Part of a small language model's weights: RMSNorm before each block.
MLP neurons of a small language model. Each row is named by its layer, matrix (gate and up: input weights) and neuron, and shows model dimensions 80-175. Each number is 128 + 24 x the weight over its row's rms, rounded and kept within 0 to 255. Numbers have three digits each. A neuron's up and down rows have the sign that makes its largest values positive.
After each neuron's rows, "fires on" lists the tokens most often at its 100 highest values on Wikipedia text that the model never trained on.

L8.gate260:122114141153164124148132162110156095090135089120107128118117079137144115129118096135118156146116112146148113133138165191105072135133141141111143108158118169091107118153129100132121133142114165123133126179182090126127123154103120113119097155113105116067113096112099137146147092139134124084
L8.up260:161094134150140117074111147135109140110131094130081131146119140114128187091150136139135130126126142114111122110166112135152061173135059177111096147144134122136111085164159125106109153118110112134088139139146152144151166110109134112167136138134124126134139135089089128102122133150111150096
fires on: " –", " Ba", " (", " =", " |"

L7.gate318:184107119148167127168137139133084108120138126095110108100112084129124141132182096124116099140137176102120148095103172126096105143126133149148160096139131141135098121105185148098127153125120115108077143141152119131106118132110145143123134121083081175112134084150114132070158164148110130096
L7.up318:157128159105148142134137115107118103143095138173068124133129117095158108154168116133108148125141170148120127126134165158141089148128112115158090077100104133137166123115100165130140119120107115136133122119148078114109126159115081107126157145118093114073086122153129123128113139129097107149
fires on: " (", " ", "—", "me"

L10.gate168:133121152078147127156133177079092098142155103125152138142135129110149183146123102137097133103114107101179101132119121142111138138079134085123105138112142165132144133149124109182136102096131103110118124108130112153132133135107114145107170102131124163114128110112126100161094142148156140180
L10.up168:104175097125143093130110152154138104114140088134154107093143107136123129128132085178123128139140130168130143132115122116134125102107159142129088105150160137171128175126125092124101142120124161130110124109151111107134120140117122091128129127107177115144139118095096047140145134127091092142
fires on: " ex", "g", "t", "ho"

L10.gate222:159132157105131099097103098111076074092168090096126139128146112118129177142135134167134113092166127139133167096145127165110105092171108125146112126158152162106164106111109125073151123153104157094073093106126129134125139125117144113123116103126134163098129112125159120097115138145128124164
L10.up222:146100179116107122104178136101094099126149136163117117120129114153148136091153114101106084109118108107157134084150168169175129176108159133127136096140148156131122096105150120148138148113139144110144123097113097158107156144173153125145173090123135156113100152141106165136106130121103096138
fires on: " (", "-", "b", " (1", "cent", "C"

L4.gate111:111100140134107153123122127086091120100111109088169116131165108121108158175150125122081118101130126189114117155137132080093122109089131111109109144105134125122089118142098124150119130104117129138142153111127071160162167155106143141129156144147117108144083089143118125138089170155141141153
L4.up111:131116100176175109137123127109141156113174133160151138097107129108136155128144114096118114133121105088127123109142129131162126105123092095100122098106127143119182174135130149123107112091149094118142128146140105151150159134140167100114158139112167143137166145149136142097110134153083095143
fires on: "ho", "f", "k", "t", "ce", "d"

L4.gate389:143138141164140117093154097130164132122107171072115134112140085121104172142160110118135150125170104132088137130110120114108130112112115103143127134110097170113115139134177091069128130140135103149177070148109152138123092140164105154155135062111134106144119113138127115112137092115152146131
L4.up389:102131138148133118136128090170103115099103155105154114130085098105108093104148164145123136127121102142138097123115132134122113103121144119122079095105102124090130169143130128133150137074133126120089150137117127131151149116174091161111133135115132114151096182118162177120153091118136108164
fires on: "-", "ta", "ri", "ter", "ner"

L10.gate200:139112106131130112120102130148109112130142123121116122104124122131080145190202130117100135134143126111139093127160131124123111157144144166129144125116128152126184131127106126108107111121130133121155141165097154128124136120097143155146138161090093132148174107157145131121151152153119109140
L10.up200:117092136128105116153131127144079097130112124098112139138140148106134140189112143155143142077117151143173087166134147139135108109091123104132118165143078129133112133159105130124078108128096095165130155150134132092124134139145103126155068116105163122147128073112113111127159167112146142088
fires on: "ed", " re", "it", "ing", " began", "s"

L6.gate280:126071152133152142098140139108126120151158136138143134165076108130122151138131088113176121109105128114140096105092154074152135114179144070114140157150127139089127110145120130141126180137139096140141126094147140119199113144132174130164095115135138125134146129129119128133091091144166124094
L6.up280:148111117103108107163118078134148155154164157148117087163138078121096104118129166156165112125116116114098099114141133129137128135117097122123137076126156122132128085144160121162118148148135121108146120137110118108098124119083122112127101162121095104111136106135150095075141141125130117151
fires on: "or", "vi", "u", "p", "lu", "la"

L8.gate155:139185135136108165072082088132107070086127084109106144153137141124155109181107108166140101152115178108151166090141136130147095120125101134142122100159088119133092141070150179098102146144105126147140107165129116158130169132142123109120089136152088133106119140102164126105127106097109138105
L8.up155:147130140146137115142125145105116119122160122163127143099119150093085153134113111109109144095182148123110123119148154081165164120105117155143146126115101107101121125109130114118120152147159121069125141145095109106100124159127183113202110123152132125094122159150129125133100149122125164166
fires on: "y", " (", "b", "la", "th", "|"

L8.gate129:133121146146121151120099099123143130147129112151086108129149141141124128158172085110133107156137149131109135085137134119095117104101118122106081103127126201140145101110145108132130124097149108119113131136158088134147103153143131118128126142090120162095168048135129149114138080133132104131
L8.up129:140098114143149122147141088156069138115116138141114141128092132099097135153117116141114169132122085136134110178146107196130083174155142163146110109112093126135102076089133146098092127084137133106108128134140127130128109104131131132131115115107149151137142111120162118092113200113150135062
fires on: " re", " ("

L6.gate459:094141093138142139081090149120163094107169128169139140128109114151154151147130073131179119122147125181136119138116149107185180146143147119110124103125131157126155134098122142125133149125143151129138171094169133146108128084088118090122128129085152173153198110125127136135138099152113150130
L6.up459:138099132117181091139114098093130160134129135130144118106119143099106121112119137150163138140115097121124136154170134143115127123131065103139132152054144123150179147134133155122135085159090141109154166132118110135101114137138140124155093191142072121113140175136123099136145141146128117127
fires on: "lo", "la", "all", "en", "air", "lu"

L4.gate415:141139145162147126083134121094195099124112115124136105134100115157092119086120095127127167151145104143115086153144137120166129122126102122115140122096150164150079144156158119088161074132097123145145131168124170106106043115121117125181104152201123138125102100137114147102130125132132092112
L4.up415:119120137168105073099110108155138129088110121141124098112130123150155104110096130133103113148147164115119159153157110116090133125138107144133129117138131121112106179127153164145150077153134115130116176151107121066105130162089081110151138101095138132160149120117147201118135091146163138125
fires on: "ter", "ro", "et", "ri"